config.yaml
n_layer: 10
d_model: 640
n_head: 10
n_kv_head: 10
head_dim: 64
d_mlp: 2560
vocab_size: 13513
activation: "swiglu"
norm: "layernorm"
norm_place: "pre"
norm_eps: 1e-05
positions: "rope"
rope_base: 10000.0
rope_fraction: 1.0
qk_norm: false
attn_scale: 0.125
bias: "none"
tie_embeddings: true
parallel_block: false
init: "normal"
init_std_qkv: 0.029
init_std_o: 0.00648
init_std_up: 0.029
init_std_down: 0.00324
optimizer: "muon_variant"
lr: 0.01
lr_mult_o: 2.0
lr_mult_down: 0.7
beta1: 0.9
lr_head: 0.00693
grad_clip: 0.5
warmup_steps: 200
schedule: "wsd"
decay_fraction: 0.567
decay_shape: "linear"
final_lr_fraction: 0.05
batch_tokens: 131072
seq_len: 1024
doc_mask: false
z_loss: 1e-05
train_tokens: 860700000
steps: 6567
dataset: "wikipedia_en"
MLP neurons of a small language model. Each row is named by its layer, matrix (down: output weights) and neuron, and shows model dimensions 458-553. Each number is 500 + 40 x the weight over its row's rms, rounded and kept within 0 to 999. Numbers have three digits each. A neuron's up and down rows have the sign that makes its largest values positive.
A block is one neuron, or neurons of one layer that tend to fire together. After each block is what it responds to, as a language model described it from the Wikipedia text at the highest values.

L3.down2031:521483498486512459504563492531514573486478550495536519491485497539504452480494461580573466478516505523527475417404551527441466527555572549425450533509508482551486496464493521491395381514462545516477481499561569428543532542526514557480530550540458488537500556479439552513475519486457424554
Responds to: The word public in government or institutional phrases such as Minister of Public Security, public health, public law, and went public; weaker on "of" in Minister of and on education words.

L5.down9:546508387517488472504485528486478509469497437595443500452563488451438552506522517561471502486468556512517394414471493487547489498458499434520472572565531511461471516450496525488545522492560519533512513454554476511463561501480482425509468447548512505512451391592482474507448501528512494521
L5.down178:531523507487460540450546521430515598507479574636427506496493538557520548510442529510468511454485520433489508517470515471479485529493514540524517479502488517479481531509499511505546439510475459480537472474570419521442461528545566506558469512463582429497495590470511564528513514502521500468
L5.down322:512528480450534521458526524423518544550438471476511545561522512492485453457474525524482461431545569489515498459514470507510483529445519496558527459545530581523492472446529518530557541452533592532577540538422475429515461457528444455494485496597551474418509503527477481479499503543482538533
L5.down1066:463524475511472574473470502468506422480466471545469478567453487466542535471493450488535498500507508512517520506532516541497468477459467526596610571526497601496469501553538496500509523466462528517509459464483394442511577504507406474540491459505560490470528452598452552519433519502478497514
L5.down1173:554514451554460504496515408465474487479412507576502464486505542465485489560491451536430547469524489554480473462515555491472552487481482493476497445555516532484458495480580553484482504575464491578501508588499469492490504508460478493497458528486568518418481501483516554485526452493486562505
L5.down1245:471483411559494523471487466488582533450478504442479497527503523479490450477571429430507495498436468580538557493494489491540450525492407558475492536547511509445526514526468517509452506547534553508462486489573470497494543470428517497473506513509432426492515501509566408533461487508528523511
L5.down1671:488510480516432524529515448416526501452484475485424467537504480500461488446453552499509540541515479532447500447514500451508486478419529578521558466468483542494530486508483489435531503543494554514499509480490389483455602476432467521477488476567524515457490496474543494469485506560463544540
L5.down1899:546547496561489522466517497469514515483548478558526498497456491481493493508548472504436543509483492517502519509538485449468529535491513553468421458532464508498430444516588512485530440525424527515537549475465545427434456498468546445509475461512465478558496447534439428442515499473431521459
Responds to: Word pieces and function words inside non-English names and titles, mostly German book titles, e.g. zur, eines, der, neuen, de, van.

L3.down746:494477549490548460563508523479454519449482511542446514551485567583417446477486491464508534559497439559547491559452654473505508470497534532492517562575491449466476441530522473559556426574431494484476453485487431441525517510450562443483482511503540513509490535444419549491532485559463521480
Responds to: Word-piece fragments inside or ending names and foreign words, mostly in lists and tables, especially a final -a, e.g. Nowsher-a, Star Ma-a, Qar-aba-ğ.

L7.down86:488505516560505447467532526485457426471553498512481487543507567556499499459509446487489451512453521497461527486385449495526497555512488493544468433560500548444469401489531530499507463448559548476597416473477536524508523496470524508482527533531508436392463513508432496524508492489430480480
L7.down394:507519416457522499503529522506517572509516461509541462499501456455596477503604462455494548386461491473492485511498542521502459450490505502536414550464495508518464465549480503502531443536559511531533485476515470541513492479575532543527540430416518505560491472527509515503481511517518521514
L7.down1485:553534483531531517463461526527445514506576497481469521548448484473499535458478543487432440526450492475439577542498546513485576562458446479536538493589472451444479524493485553535511447437494503498537481502527465524431536527477477538421561503524581515436370437487542528549539544493527542467
L7.down1938:490469535533511500464540506536498495445535513494489510507474534472511483407523487589514517541585490511569496545509505493460560516516576471459514497543554508490479489553537561497485508545483449485504560502541543479495507463543527503481442511474454507488506487435511453458425471495494541494
L7.down1946:510461466512473478456478533476461513555480457502480529587490514473524517460460474452544525453468534534492515507452481484534452498515466511560492520485535514481473505477609499471516449622476578489470472488497422488481534529543463413454540504491504444486500479572573482540522514478530532596
L7.down1976:508440484496478479460567480445434492525493538455483502493462493470484453469458433483542505461513488444527475495498516503430416464506488532491508505442496465395463586511535503507505517512537468586514527471540458512563515492416484492508511490585542547489539427509456421525572490504476514580
L7.down1980:494496464521531515495497487480464472526498495456514513470555483481471503448553426500527497428495586520457450507496453571480451402447512489479477555471508563563555449592528547530501488555513429478453529535527495508543515515554483524490510526501487557528483546464431456492541516516414578486
L7.down2093:486470454454527468448430468508425464493528527484505413530542509500550404533477388492460459492510534541549560467530483464516489508454502421537454513496483470512396520518449435457502521437590463497533583504457468525505453549579456532520495445462541437537499557520512521510404536539571552500
Responds to: Word pieces inside non-English titles, names and phrases in English text, especially German book titles, e.g. as in Das, zur, der, wie, Zenun.

L3.down1371:524489512525525554473524546535475531500448448506492501490561481513495489495368495450483505464466529528557575528583486508463544447548546552481432433490502562530521516548466490420473484512527476525461530535480519478571525537474492529446490523487451556497463519522483499504464592532511493533
Responds to: Opening or second sub-word piece of a word split into several tokens, e.g. Fl-a-herty, Mar-xismus, Con-viction, Ex-hibitions, c-rises.

L7.down240:406460528559466507517527513556401455523427497505497504494499457538492504445515514470495420520480519491510513510476540484503531486488536526484501529545484489489469449472491464445441523540532468580403474429500507531488575441560555436566533525510435556505525510506498507493544450483542462514
L7.down459:465571530530494532513449499568565488538485479551491494480509507471447439560518452510511486487539508470506494549539482407472513474465524540506407473479538538493557465521546502516517511504484510526423511508470584469535529481427466501549550474492486503483516495578446444479396575506484535533
L7.down618:466527580537557484445493545465495472470530492517495502522575542518477456559547472565526516585542501518480513445503518562600438505508484441495423517496471491515481559554443461443507529502489436462520487499476541526510538565576492507600504560537486574511491479436501541505501459489490493481
L7.down1007:491436458509453578570515478503527458494444508475536481442537457521501590503500493565508570579555513566534555489493529524504518411471513470468501465446524471438501505606452494525501521529596434507498500513439456455526543467508486518508539584542516439484588527452501566460426508450486472579
L7.down1384:516586503477470590492595449471499545516521491515482521433483528539545474456522518538504478516484463491457456498475523491467475543500526493491470476493517476459430463550551509503511509446488446502531524544515496469536528472518535496504522510463560548465509558527450505520423538528520532518
L7.down1987:443521519471450520561422517497474472445574485510454453491530470508513567541411515521449491513428481537449566508537488535462510519570442454493576533533551495567453491491441531604462482418502527516509453480614460434460536551494511425517589428478562556476460527480492418478487498495502455524
L7.down2379:519553511519508547458465499527523462574526546513507524553519562372499450528477504476512397498444475535498494499541536546484542509452506555524531521514542470445484489498551472461468510571432456492537503512522450511487496488551557473533516451491518484526484501539485483530522544570465485485
L7.down2518:529541509520511618520511474433455559485535454531479458496431456481500503444494460489486593541509456574474457512536549508489484478452502453567403515489573519464491502579521521508513502484518528534439517493437532383498520473517398497548479519488479506504515514454469514557527535465534503564
Responds to: Early or middle word pieces inside multi-token words, mostly Indian names and titles (Raj-end-ran, Supri-ya, Star Ma-a), plus common-word starts like comp-act and k-issing.

L3.down449:546395525544532552496444494445482542470504498481506501564465504404508449506480490476463527510440532539484525505512548541542479464533437537462438539468533500485513519473518527514471538507483527482501530440485482515524490472419531442467512453465472454492503472450451510482486495551516466455
Responds to: Predictable middle pieces of foreign, mostly Romance names (di, del, de, do; Pa-olo, Sébast-ien, Batt-ista) and of role phrases like served as, as a.

L7.down650:509517562385538556525433482461564409476443556586498452406509528536490452476466469554537471495520515540501459489586514530550515397462563479534433462533480421523492533431485510512512489526509457423495426494532467429497569482520482492528530474553501516470528412510536517494501473529476603466
L7.down701:485539526525511459528511509530529466493532463421512488487480459552504454501469541518475458569449550578514421459515491418488526448538581454470533507513494502565501520547483523526492524519523488493489499453467475423505396515576490474488458573522554419544472507540429457480496554524477463470
L7.down975:512430484474551491476423476325460477480521526475536491518473475547443505477442550454501533549524499484489562475470398459550498517447519530463478461574516538539494478452498481568483550447536577445426488529543493470494530491483534480535510463519489465423439502508435486496492532559503487482
L7.down1021:533524475419463532475483463467552549536494537481490407527525505489505513455512547520470476473507544394515472450573560452504535440486547542545543506507459518493514499478540511474484550510578491501494520474495508498531448504465511513484468509483485485553476513514495539489554499534464540448
L7.down1045:434552432479476554510539474459526531511473450540521552508514467550435517584490486568527525466516448583507526498456518513459427458477586490536573479516444516500483489543467497545519538511441505498432526520538523450535516490519466574480546551512500451443490485435539459467477517504502458500
L7.down1503:519464518492593505447485498376507503459605487511502474518506545543459509434443585471469540564490518530492587501493498482547498535418504527530434515555479498539495516456491499519474494492514555465496451536550496440480478552588466503469434461527548475464481412496476460523515524540486586474
L7.down1708:466468474472453539563443510522492492484548475519452543491520577495504542527453509381491451628457420503499467461437506559585459512466443478498413471482532535494454438487500508449482552553488462467512522499466479508439493547534522475535545467521490582508507544485479487507489467463470511584
L7.down2413:499533588480556534461503501413523459484506437507519542482584494487502490544461533463531505541499498533509502504467474527460517508487532434519560483548563562496570517430447501488480501492587507488510480464497504486486458513454487421492466428485549505530467561487414486505401487469524561482
Responds to: Fires on word-opening pieces, chiefly "ex" (exiled, example, exaggerated, ex-General), plus weaker "con", "ap" and title words like General.

L5.down357:457517545529452482482535558596495441441477513515478483493496525528507487426577423509483519523502484543452510495513537528552494441555537528538497500505464531523485492467449536531475484481490509513473467549530519484465422426517458533430542523506482545511609539479515547552411432522471559524
L5.down477:512444523473406460561477446493414522531523564511507423536498520479627498475435384555491506472438503476537503501474443501476549507432453447512444506461555481468531585421486494486529486476536528414485491504426455533503459518486482537510452485496427470460507591539561468500463510512524549403
L5.down1014:518505492488524518488489528444543601506561457511537448511529514516503579495508512414516479504534499481404421581542498446462551505478456442504540433442571448434543482522497549515512521473549498473524549493524485475470468492491525480531512537446488445513469384472559515486528472535516534482
L5.down1230:538529496429473532516528493586583527466521523616554504495558457492485511538503491488478589508476509485514557556593470470577492465490527511527474538563527504518487510483502547555561574433442501515550490512571573445454431541507501476542406462548473433472527461518460545487567495474482461495
L5.down1769:517489482425504515503502512511550491469529452474507528473539506480524545462479496494484505474499466593471509430510574402478558578474540543559542448547447553518473516457505452461550538520584487513526457472446458412467473458515549493541402564463504415574464468508527439480564458581488449486
L5.down2076:537446501500478518508486463504501492486469542497504544480465435448517515483486459539465458509486502509485528500499450467582490461527477484481404541434495489526494476455463548451495515554578488563532493524448518445540558536556527428488541564464502559484460465461496515570539492503551499572
L5.down2319:546415575498459521455456537490501513507493455491423495567459455446566474543474500500516551470474443526497468516477532538477479568538510550460574532543509384547472560472573465480530479436554483480499494451530563527494487468492489547441503464582468397479511420478470511472427552493513510448
L5.down2514:576531542448518510500509513543521529525536420455464500495511473423491492469519514509526559508482504522429479545550580466479465442523563522476549503523443568465510484507458441431490548603479515508544494508463455515543537497445510417517535554472490479595546485509423533459468549540502539532
Responds to: Final token of a person's first name just before the surname, often word-piece endings like Kl-aus, Józe-f, Salvat-ore, or whole names like Richard.

L3.down1762:510477555443489538473500495484526465511503520509539383512527513540475437495500442483509500507501438421540480533581515457461444460480456475496467577497477466469475544541452554578443534552499510447531514442519524502527543583613534536545483550491544430437532531503532439511492465548471509511
Responds to: Line breaks ending infobox values before the next "- Field:" line, table pipes, and compound-forming words such as joint, co-, well-trod.

L5.down14:485502435482505462495527491433444479476555512476517504549527446582569495547530497557497518549538499479511518494479459468419549508489551540518490543435566428580520492487483497517519504491503546411522477468470506451463546505539490497529508544464412447517504464485518496559492517535509445506
L5.down221:539522482457479509483505487481583530523479495536519450562459557399475452462504462582550505539469475452466474448524535522510460509496533596511495506522527467530356575466516502507548499469545470489445495482541443521514581452494536474550463562446502491509446446462510535500479496487498500422
L5.down329:503493536489510481398507493505505512496489444518422490606555540538492525525493553528517483499435468509505596460461456503493462524517553584534542513516481478518491466515544460504542511610465424513566486500417492461464485472522443490540473532572463436465520543522533464517474463514492486473
L5.down1125:494581486525511472470507446577541448504531481495463540537515415568438514522455467468528571452500494549449527471585492512462538482556434494487493484442541515550518557559482483454492457497439472428467496488515552481527527436527470477479496461419574564566514549502486432509378453463537514484
L5.down2089:548551511488580497503598522525484525466450559491557472567484525500500486531568453498526506480536456563465546498507500570481523509492506535505520459505544499461515491585516449543489491530520457450501536470445534517470464490544531491492547522518476510448530515517531450522532499545483416464
L5.down2148:482513503469529475519467519500412512476560578520493508450492518466455466527530457485484497550573506527443461522502447539535484522522524559498461479401496450557466446484546519544410511484466441486459518574541416441492474535466450475493421474569479519442532531440574565484596502534437449501
L5.down2194:458471484470517510512464577571508425530544471527541564570516440454454510506474475484468568443453521524492560550502525548523500485439516388472493519481542448616523528543415548468456515536534540537480519521499495523511504487420486534470510529471513574507503473518500511507539479500484500500
L5.down2480:515542593502518529489541510504412474561491509531478566508582547457453486473523490459472518485499535410496504474471466485511502522500526530537550494514479535504447522509526530440427574516417442562499467493509615475474478557554445497498543450510471483492547462514487500593499499534433495537
Responds to: Commas between day and year in full dates such as June 20, 1976, plus spaces, colons and digits before numbers.

L7.down387:590484529445460514524534450519541559439471479518532468410490453571463425511472505533511452454476483522569416538506561478463519399558484468536634511532560471515465474485473507499491466454431427559501505492441536531458452517563552497516410519529487524523505515481501522495509446436448459486
L7.down1105:524455452559459535529494544527516519453475470495477523494492506454539497576537491477516508503498494504500531517469530466457542498489556491517569480476506489538430430431484524499495480418507479528468506516488538552493493464497535514546478523499545536443492526546518518438467510537509574530
L7.down1221:523482487514449489547495493517529533415558454528583535457545469488468577512473506467403530472480473478512490447477541488487521540516490534511461469571517551564450515428533469574521468594538531479520529503487442552520367481468447473509531511505541480478461504562540509449569507491455420539
L7.down1469:551558485471449534517493536509523510468498483545554510548499495450474500420504399554480483436545501513512469448521508487492470589474523482477514516575517457490466434475442491501454520534466494501513584472454550497539425534528520548601493529481537558503569511510429538452522537426451532498
L7.down1574:525562508501462466555504446537518466506440502448518536539470501491496534508498470495574480498424519445527416509545503457458470515543503507562472499475489487491466512488494484466489490539496464504560474437514468483479516483565503576469432499497469505580557500522523560530471474487490509495
L7.down1729:563525506490521541512461508538522421507479500492476478498475439377485545541457483447536501501488545500475493498533495511446468441545538516476535483495541525479488463485478509429491471480550515526577441458415453490461462501451473496525420460502499534459514509457461528510519443514502481525
L7.down1839:513485467472572529479462533544530497423497521511472503528518445515483552476452484566485515450525465461530495529516522529562494533514490550501546520465541492514485529477473550514479540487507503533449510483478430510470540500489509502520530502522506559519497521463462495510515533460483503486
L7.down2366:430505455487488480524468567478558454543503477514527487505508504504527385530469442520482530427501541467490490492475480508501534440507447521540476523496500458482479547442494521558486500451491519523570530429513541490530513469509503459504455486498468480483497509468512506543474415499550488435
Responds to: Words naming a level of government or scope, mostly after the, such as state, city, national, local, regional and Federal.

L5.down592:521474551525415456441484563521495495526446465454464512520444501562495533525541488531483495488512480506463550463486512519555455511501412574529527478538465589455502571465475499462443537438479497544457549506455469468562526575532500442527481443461523563483426585494512521506460424516486490476
L5.down657:486476550542555471475557545500410473531466448476468547495491523445503509454611468546539507511481505526500464494476509501458445460477569462486503468506483434409580536512476537524504509457437479431507512505447558528457439525454479530524479532518500498562485482497520518504480517467500464534
L5.down1472:529478522524507514545512456478461553477506475542528523447531485547524495489467450521557471554463497508548545481556548545574471478432509525420475499461538544499506539546496540555465477513501473454500483552479481546486440502463509527544484485483499505487512560461474478456604497518527509515
L5.down1637:533439523531401578439465518462530461502437480487509474564455522473542564491545472495465520542457480546541515438566559522514464497519490480533496543459493475468516477480524521395516541531577509459529493492501522464455465450461468487503539548499529463532471530508480448509519495541522531465
L5.down2133:528485547528532512507465530507454534476606485413462416522572562519552501529439464461454526469533496517497543524491493505514466483447529534452488452551578432489477567523573511535541444479549488476503437500481507504539525583479503476539472448432519550480413435439547523556503473471505429480
L5.down2321:482560458501510498474528518538490548467504490493524543503522441574508481575524477549539453512486535487547554503472537522481487517483450568538413502375399482524465427510518442522500492512507560512514551513476515498548498504508491505405503479490567485522546523462463512457494476442463516459
L5.down2442:521442520493453519494624470500541402502466478436461536498452513495478494500509494484425505473464518467521489480497492499490484535496466528537562478449430482495487404547572556480512525501581460543525514531492418415454490526434409503474499523506503510524516509485476486485472489429428501520
L5.down2552:495440536531558470518477512491554530418500393509540476465419577506522516494484517545504494471509396590450524459519495536572496485530535480461496531526516555462521483534544520509406506432483530504540523522486460522542473505544486446505421496458501439515442528556500490508569520543493500539
Responds to: Short middle or final word pieces inside split proper names, especially Indian names in film or music lists, e.g. Ragh-av-endar, Sriniv-asan, D-as.

L5.down235:488506509518499485488517527480489475544473492509434571544505523522514437461440436556487446474551469487487474473436548406494499408471478505497497497563485517473555478523523448512519517504460567461527457571526495526557489544646470451487536482518572552502510499441503493516449578545513589557
L5.down547:482507511442577449472489546554457510488483496446524515499479486465488465546526546488493486538463490479565484477511565548547517487472465459436563526484488464553456512616493508421538493493407483546498540570461582519485562520501551491511449441500476460504583521469452495487534554471513448549
L5.down912:442582528487540471466526492528462446483524524557454560507579436464450612473429483513479508520520509524412483455471508525497451499565413522547484515493480440468491510499537503485489449475492533496458459417483479481520495463508462490473486514461461498447426488516503522509538433537486467442
L5.down1583:541517487485519489474468470546516491478530499525491438526511495443484443530436499592548550459438426514603477515524576449489523488485463564461494560518488544524538544479492421541493498553521520487460500507491493451427508540533570484542512527499544499394474452482483438516547471460537513461
L5.down1641:473541588561504456530513391581509510486469522545499565542438440479520480486505555462544490484450481504487480493452501433477518480450429572486503493574490426583516517484520432506392480481426558542485565480502507581453567564542528544554401502506563457491525582511521528508475510471550493535
L5.down1728:527481522612521495463498530473529464443487445501534473530509552514511504543525510550468478493541471497461460562584543519558434525527570503516512480520504476524488472517505538499478491450537448476509490596403503525431466449505507464486465526514546449494491404464476437498464510477520442484
L5.down2088:581492508572597495501469530484533482504453521514527458502473574489494462539592456524533520509521431520465483450524561460505481527507477504480529545518539496438473528470466535528499481551450580502448519475564480455550510571551479490531451509481590543483494513470540491548524474474442509513
L5.down2398:525478542509570480465493489490566433431491511485452493572497512515448497530520521543442542530530476508500434458550553453560493478483442553521468547483462452479500489530524525476505467484585515520551486456481464525419489534506458555504554550472463502554474440512481468532542537537482496465
Responds to: Fires on nouns for settlements like city, town, County, incorporated, and on the comma after a place name, as in "Hicksville, NY" or "Portland, Oregon".

L5.down80:473559495498530554547500538519471545491477477523507561430559539545571486523538547522489602496462521468611428532586465547479494493514581438524436536473507515484477498475501421638462524545506521500550600557430516507490510496512554477487548477542492483506567532548491444448479523517488573497
L5.down644:565536471432482513458515575464505505474555445571518463484569414503523515532504539510464432482522456471623448529469481502512488506477576513430500495517517543497458526525506506509518458419559492498526505482521534469486500538565482465465480457474418562462524498570492514481551496530459570542
L5.down1275:499530549504489516514533513447549501444496468504510464498520543401458489524479469486544507534424511478525528465450540493492443491515562564519480524471475509494522491479501488460479498494482402545484446443471556446531500519533486538497496563445471510564499485488478455483580522535497485501
L5.down1324:466440422485506540445493531524565508479513473482489482517512545527565458545475527440538496504482550556555522532534495518540503535508542520499515539537498472549532455560503486488538495498463463537496454465482575558481570481580449548489488506403498510470534492481483475510539548472506490470
L5.down1356:563477496463484521495473570505500471530455481501475428443505488501478448560443496531451466501497514503524499480503522462420484495390562444485519487498597544475452492473514534555532527463486459515500441507497525437483543542520510450515450459466543417412533505465466477548517496579495556597
L5.down1824:518514538484547490454444470436515552531527470485536540508521417507482526555471512489463509489472524488497500539443498498505528537488534567487485506400554515561549453479542499418473523525514532534473483541495446490460495557572456482503576512500557462464548556419537551541463594538570510504
L5.down2251:497464509470497491476439475463560480469553512503523451576595462509437423502456534500513394510559522459544482448513553525516508481463595496525444471468556484496456491498562537535517542514506474489518529459423540452503552500490485528529533515480446517500462500456507547519489496499457563540
L5.down2306:494526544470496518487573576505454483536528523471592518426619529539535574455444506475602461505519470457487443464443518538549473466498550481498452534455526457559450517522504467405451490541478475500465489514467508545488428473500565568435551493508503499521361478455527578531482517557534493485
Responds to: Opening word-piece of a longer split word, chiefly "ex"/"Ex" (example, extra, exposed, ex-General), also c, cons, ext, inter.

L7.down35:511472477468466545495485429572492455494511494479439465529545480510547522490488556480539512541509480488574510512474527485583519571463503452463552505521479584443474430543488439562556460455550485555518483532551549525606500424546487456494450523488474485483534537451504528599468550508503635495
L7.down73:489477396488471473476534544475553440520554447510436484542548491469478508454511443525525492510504495473480523465502553465529477516531470525486464528454484452482577529539532459447492488552558500503478518490530570510548436469434507443539520495499487518505459515549479484634524502452582526509
L7.down298:514595545465498458512515454505477484503490497538543447514533487478459564512456383418529420526496514576500512540433488468480550478456477561505482530492555504513525558477475516449572501471435476492484501478448421453543487470467496525478505449553447484469486420428471540465551547502456507499
L7.down854:447497499451449427511516512461482451521541490481369536504517498493549511494462387529449572536469487474484512474496577466495536510483479409447521549546508490437519556525530531454453442551481509534486472497508427480542497501512536500474495517495540420433397483479457539564470535580473474425
L7.down1151:527520512470515425485576468545516499468430581481574463616486460473524510459392497506472490518496438520542474420489512518561456430478474467623452477471523536515461512436553515491463473503514530519517526476482490439550552509492502518490484524483514494511518418540533523506440468492535513533
L7.down1161:469532490463538565506451599425454485466506532524525520440554512493507558540493461453424527524554522473466537503557412515461527434481518530463410450487523535464557494489554508484484508558452449515515501509477425408494562518516463583458460491481475525555510513537446472545526565461492477491
L7.down2134:465461500486561485511538487506455421460427462479481498513525447544470500489432450505479473502464513532477533435472536438496537581473441537461496506475478513466526522484533507463452454540442459487534493519478445514489478465452516498423493516478463500423493450482439414504456497481504559514
L7.down2203:495517510457526511563464471531524473511526551474466525475539487509456539448483531516528434483442477436480504481473549425543524429472491483453503477488618528488527475439500462487434576489431503467485531496504531520545479433538573505501509427478582540416409527508472533516511449452495514522
Responds to: First piece of a person's given name in lists, tables and match reports, especially Al- and El-, as in Alwin, Al-Dosari, Elisabeth.

L3.down1512:484449513514439452488583524481601470439527505483538539571513506472535572496512492512538538489483488558452506492444503466423565546445490531520452509539502493468434525481477561532495503457466481507490490448453562462565517493466607465437497481453456503522525436533497543504543563524507456447
Responds to: The opening Al or al piece of a split word, as in Alwin, Al-Wehda, alma mater, alpha, Alps; also weaker on his/he and miscellaneous tokens.

L3.down1750:556441536481456497507514515519470548480456483493569609509484550496409464392588474499440469565515530505473545474421478529485439471502433489532453531460452551536418552475552506551518484454443457505555501448477481419518497478528410530539561492472561421506524554494449495468501561459487427519
Responds to: The token just before the year in full dates, the comma after the day (March 21, 2019) or the month name (9 February 2024, in October 2024).